Part of a small language model's weights.
Size: 10 layers, width 192, 2 heads of 64, MLP 768 GELU, vocabulary 8192, 7.1M parameters.
MLP neurons of a small language model. Each row is named by its layer, matrix (up: input weights) and neuron, and shows model dimensions 64-191. Each number is 128 + 24 x the weight over its row's rms, rounded and kept within 0 to 255. Numbers have three digits each.
After each neuron's rows, "fires on" lists the tokens most often at its 100 highest values on Wikipedia text that the model never trained on.

L3.up470:105127162127141168137136108157166106124165114127108092142187127124119130090121150173100117123147125144163092124099120115103132113096106131128123125160151087147151147087120140168169145099110126137138117108126142129128132117170117114107131115123155174113148145132136154140140125127164175141101159160151111104141097110159143081143145106129140125121068079144128150097164105121169098110097
fires on: "\"", " and", " of"

L7.up15:109110161140170152138104110168147139157115133122125123123100149115106096155145139126129163091078115119120132137155160102116115134124065107129082141176144077166148182134133165128118120141141112133137099123081117132139104140136140122122136125105120095134100133165151108154135117178151140148150129105138182122104129139160141100111154110129145134151146148118129142157114129114101172155135
fires on: "=", "\n", "em", " positions", "m", "ing"

L2.up214:108110173156150144131103136156133138179083116134102138154130067152136109100124184153144143152112127113157112129099164126119137133140104123140110098119127124132134165106135133112117131107142133079144137142117159159082110102154144120071140142124091152139148135117119111130144138111169133143103179123111113148123129114122086106152177129109118115152150128088097200093137160119145105087128
fires on: " since", "our", "year", "ept", "ologist", " investment"

L3.up751:102124121130176119155125125140155093136141125150144129108133153146153136134156141149117095124136136079115145173147137097148129162105073151116095123154082071138120121088082114130136153110138137102103136123099154099133157100118120099093122116095123174136127130126132140159125093122128098139160099157160083165120118136137128082146122108130169114136141095124153146095144120104129067107114
fires on: "-", "se"

L2.up526:094123101096143155174099131131112163127123124133125140150171126087150155134125168150104151118127144172125082119095144139159142110105101144128146162099071112147160122159149112118125112142135100123129128131162128137147156122139132120143148128098149130182144165185119115122167115148146122119142170140144083161134139111151105141104151110089132109112084129150107156102097121106144088128162
fires on: " has", " may", " have", " can", " acc"

L3.up727:125142122106108131139121148107122079123117107129134100153143082147119128117112194116102128172114136108125120114129109158114132161136144134099102136088161138161094097149127120138132116156159086156129121095113115124126141160116144136120163085122177124155107147108151121151144179077115132152169119151140089100121159059167127147169147140117140134163116084097102149149157150170144115123120
fires on: " to", "s", "ter", " Up", " ly", "for"

L2.up136:095071154137097158158146146101124117128132151094122083140104138107127088105153116112154137125159144089114103102126128092104154106103130113169101146163106122146117135116100126120139138075097172143139096078116167160162109082152149155137158136114099141110108122135106139136118124139138147157121149107153159151121116156125144085140134144128140097110133116152103167085133149104158099127156
fires on: ",", " that", "s", " the", "m"

L2.up393:104097127159148116189083109103184110116151129143135113149139114112149109114092110157092092148120118111129143120155139063111076149082151152137107099133133106129139145098146130096160109123087112141164140123113105136154100158115165060114161119156143182139109137155170128119120113149119123103152121152148131093104115127133123149157135157116104115142131111145113137090151129145130122142104
fires on: ",", " where", " which", "ta", " —"

L3.up373:117078133132158080114107071149139128136116135117075109144133101151130173141141148136092120099101086129135116142192135129167065122152135137119155065124143159146113167095147094159131157072099067105146109098140112114167125098128122123100134121135133124123128113104125093186134104140147181125104129119143142124102137130144120121108166128096120147132140103121128129122143129095119094166131
fires on: "er", "e", "ua", "ando"

L7.up424:121111096131104157115136132084142118162109122081128142110087071107154117097111115153112163140129117119129121133094188094116142158112103158114181148128153115101143173108150134111179140124096164163176129105141151130139130127136139125107131137155125123147118157147114115093132138102143140128154126100132109169095083100157089140187151153159123162111154115164095074093112113157106153132116
fires on: "-", "–", " rel", "ca", "lu"

L3.up497:124119101139080154120107092116138145120077127110105141164157105117125120150121168137129148162147103126138111102134125100148125094100122092137118125099106169143136116140110156113135169145107073153095145130128122151176122117098068125138181143106083127109108157093156165146147140122117167157133114110201139105153143144149126121129165106127109118126110137106142157122125116131137187156103
fires on: "-", " |", "and", "The", " 13", "in"

L3.up205:091084150108115109127096094141134101136103076104114105130138153161138135118092173137113161142177145137129139161156149111098144126132142096136125160144081128124167098153139101110127134124143115112108106111152163154110086132130114159112181130112109128141134144086178104187156174119108128120167159090180129113106145137153096152142136096123149103127124109121091180160136124127105133108132
fires on: "with", "in", "and", "a"

L3.up439:114123100166120137175119133157118159144134122125155113108090145120124121145133146136128131090142104119130113169171127104104155122148139103161108137167140115154106104081149114158124162093152131089108134108115085087173129092166165133132165065126119097097118117115119124128088127111117111106149113107136165160118115160090151111129153124141123086127093125138144153095104130102160103164112
fires on: ",", ":", " and", "m", " /", "."

L7.up457:126071089099124125154117118156121088153112149085134114127117135137112144110151124139122135159099137124115124103160149130168145146103102090131100131129146105137138128130123131134130163126144133113092129124121172130091114088136084168135157150096117173104118124147128160114104146104133128085155122099132122157093173123134078070094159156135097121155105135148072163122155092098120170138118
fires on: "|", " (", " in"

L3.up618:111110142133144140142135128110102132085129153138109150168130158150128148139125128104138115127132123086119165097153119122148152115165119090141154076158105118166195161137173093149133146087111132091088109126142073185104124078120143122117148165126135110156109099151132100106115124117123109121109112117174135121119114134068132141083106143124115159131135134117143139062125125070155135137126
fires on: "s", "nt", ".", "ations", "/", "ter"

L2.up80:097111140173134095165085109137173103147106093118080093145124113131121119131166142160105132116137126087136109118142127085127092145109133118160122116167159110130120180089096124144160130072119111133136135088109168124099115132162192123145171123132149141107132155111173131128134112143129143143114194153165102125075108170150136149119143151129103137106129118182129174125139110114102081139110
fires on: ",", " and"

L2.up341:126133122113147118119095156108102104122103150098110128097096083123122111130112134097131149122126124127164081091135088121153128122141121148101092123096133057122117130108150108113121104120140119118150105135117124102150082135091103115120123188131063135169119096130121108126147130132077104098099161111120125082067112123120145147121130079113095123152090121114089179105139093131135125120108
fires on: "at", " place", " school", " mode", "tes", "out"

L2.up288:106150118152132103104093135138122123134153084131090127131132120129117130114173097116105145109114145155132154144159145140160134166168130103159154122150111099132154123079124125149106175147151108118118140099168144124152132086147127133158160099104102089091126132106159113146105172136114084103115148113140133148098141130151159117110113125131149075141157111128149167123106171085126147143161
fires on: ",", ":"

L3.up545:096148135107148127121122131155177124124131096131099071164141084076131127110102130139122150135149123145122108129138133107109143084140120150153143125146116126142168142176152129143131114121150127120086114118125152131161105101164117101093124109120115116118113141175173092185153109148149167116133126125100089110106135154152122082123160124180132117114066088096151133159121140138127084149179
fires on: " of", " H", " had", " There", " there"

L3.up314:104150139159082148127125129139122149138152153096155141190091141136137116096107143175141163174136129127122127137090139128134138145130116135117134146103111119173138103160194140114169131125141123120126125101141106171136092129122135138150138120129121106132083153110117127099138155104147113139150152163136114083100121076113099129133123150104179100158111126114157119134078172130118141113140
fires on: " to", ".", "-", "–", ":", " from"

L7.up97:115093134105156118144109111149107101163123105126182121187130142138155111133099138115163151104120157113121131176146145109140122159152098113115059110133090135127135163138131142147154141160140128107132120071128135136124122113102137120122159093094153120146090138131170094135150150132108119097126155092183158098144123119139114117116149116097107154122109137113096089115158135143097172137172
fires on: "=", ",", " are", " with", " a", "ing"

L7.up742:106125100162127170126117096156118162124119089075118110118128119119108089110117158148104123162110135102126093177088126092110222148122104100118139141134079128136153158110096112148140155133080166148105120110131138089126110139126143111127180146138129128122133152102105151124166121114166155126084148110151107159120113140148098111157139169089149146126133117117112159103136102154182136110121
fires on: "–", "-", " the"

L3.up413:109122135124129154132105103085167115127116120111112115145142134122154101077127124140154098094135086149142146095151127105150135117153150131099151100140179137099154153115145113114099137131121109129132126098117092119136126124140108123116137107084190173120144162159163077144125104127138119123151127156117182124128162088155126105130130133117126113147091112087145178118147101111120070141143
fires on: " (", ")", " about", " need"

L2.up181:123085164110120153162127145122140090132153134125138112112118194153077090108135111124121105095153153130133143151131122114127130161157120136128158114171162133115095130091125147185124134152116110142128147081100120159112103118117143121168158091101114115075119140106118117146123083121158128123139141159185137161122096146114137122199122138091096107144098080162129141114132166094165099130154
fires on: "s", ":", " time", " and"

L7.up733:124130141153077102173123099166142136160116134135129096163164154145122088091153161146123126114152135130149099142152139119107119153147126105135096137118104112109133112136159151166155121137174129144121143132105086107164157151141077123100131126096101129102068105113143120113156108147136126100146109107173142101151154061142136154126097131109099135151092126123151097142138108153149129134116
fires on: " known", " of", " |", " as", " are", " a"

L2.up688:133117112113094150157124144168095100092156095133113100172102118085127103109184095165105113161177127137121111143120152127101108134115124103102124098105136138150158109146082123142144102108135099130147131096079158138170106124113102100131157148156136090112104141108135110134103145128182144171167125124136121165132092129115108130132139123106156110150082105150122162115122163141162122137149
fires on: " that", " all", " soon", " following", " limited", " what"

L2.up719:105117099128184161120136118142157130136073100146137135099137126094130130128153084129171131127157123140130134110130074124142147097102174133118181149115136126139112113144190119135135132123119127113206137141141196153139111156144174158132124076143119131117138130149136132151179109178091123141120173125143176129138150135146099125131098099158117173118148142159126157128158144147127112161133
fires on: "amo", "ound", " metres", "ense", "err", "rio"

L7.up426:105065142180153146143097120115120144133127122107152103125087104117122098085107157139153167135168147127103093171112176106160136145100166123157139143114148093143163127131165138123147154107118138152130097139102115166150136108152107108127175100150118149141102114126127114111144123098129121142137103113083141121164102152124119155125123139108110115133137112111161109130147122125119186096090
fires on: "–", "-", " be", "chi", " was"

L3.up708:123144121143141101143101110113118124138091123116121100189097140137131125139122124122154149165123097107147106120157121132139123148125108065122118095063106105153192162151174143165120124109163081100111146111128123163128125123133129150185155132128154091123114142115140126128129169158105109143128136118157132111099141077089102144113147161121139151132118109151141125083089152125126151113120
fires on: ".", ";", ","

L3.up441:104097117156136145148146090114175106131133163112144138077156089160129130142138151133127112137125153123119162154151124126139140144102135138130146072119118085129156144084150134161174159116094138134113144131107177143110159155116163143138161118175140145118144125133103122129155109118163116094120122119153146142100116131113125117142118073104148139115113113153124119124163122129126106140078
fires on: "ti", "e", "t", "int", "ub", "-"

L3.up444:132105152151101139151162129183109129124115124122126121141119166125116140141129133152091175113116141089121110139128120081129109133139133144180111098177124133142138147139129114138134107096127151110123091098130135130147106114116175139153181094130113101119184113129125123141091187113160161143097082157145123077114122144113107079096110155127088116118131099131155146098125162122122107128162
fires on: ":", " and", "me"

L2.up750:106146141132162152113114133144157170119088137156129124107141105079114124096110082134148133114141125132111127121102099112155115122109136108128148128139103115123107136122161116137126113131120085110193137127102186116086108126155187140110114091141148127143113126143133104156120099125156145173130140144157130142151140131166054123131076102151141154100133119093078122084106107135096109177083
fires on: " had", "lan", "amo", "ense", "ient"

L7.up2:124119097123113163105112124135149093153089063124109122167104122138156100125112123097158124104167140139123120096101153137137141116149097107163123119089096156161145118113114146117178123112160096154120085099118127090143137141095135150124119142157148105122160098111110128143119187153113192117134181144138125095095169138134101128061194108130179117111129127177126141139158125140093140114128
fires on: " be", " is", " was", " can", "ci"

L2.up574:128121145143144088149076078119137131137104093143129116187106120121142107131111104121156130139173125134142137104136121127144152098115108101092116121092157102122131148146170170154121143143155108127110143123105115105159121128166103122161172134123150076124112175138157094120149144141163158138126126135129098122115144079120087144126141153154143165224102093121128153141096143140121129107122
fires on: " and", ",", " a", " (", " or"

L2.up501:105104154135128103168093066106182156110137146140141126128129137136128172140095118136100130161156129066147144115141126084122131125097135145087145112145119129137122146044139114159123149102153093126112143123139132120106090134153148128146158093133133128123093153117159134139142137126115184094132132103154160118100147140119129135155134164137108146161127063134105136143163098114122128138117
fires on: ":", ",", " which", ";", " as"

L2.up177:131133123142105119135101105116163144125124111127117088161106131142130081152139119151125133130139137125141132160144156095112126127155125129112137101096074116114149167173144154173175139127111083113145142119134150135127128115178106133135126120121141128143069148116174102162147143120122104139133093101155139097109161094116114084102105112155123113163127082117147162100103140143125097136170
fires on: "/", " played", ".", "-", " Density"

L3.up692:114121096156093170116155116098127119146154123078142121123085133100117124136155114102114194133116127117144173126075197120111136139125119131132119139148162137119128113127133161154171113153095089137085087076113162089163148099150164151104146136156135128139130128181102125120106173120122122152145162117159096133135122132123114065112147140131141078156118128138095102107100124132098127115166
fires on: "-", "–", " ab", " Pra", " Hem"

L7.up362:134098121149158161127136134148129127121078113108137112128093111125122137133108135118117171127133108112125125109171120120180148149098156095133096114098140104170128134145124070145122154128113090134114165110089137151120152080120103195130167130142131161128116215108118148126131141088175136110136133098136159132123156072154110133120136121106143138128111087144088163106098110130120087131111
fires on: "|", " since", ",", " of", " from", " until"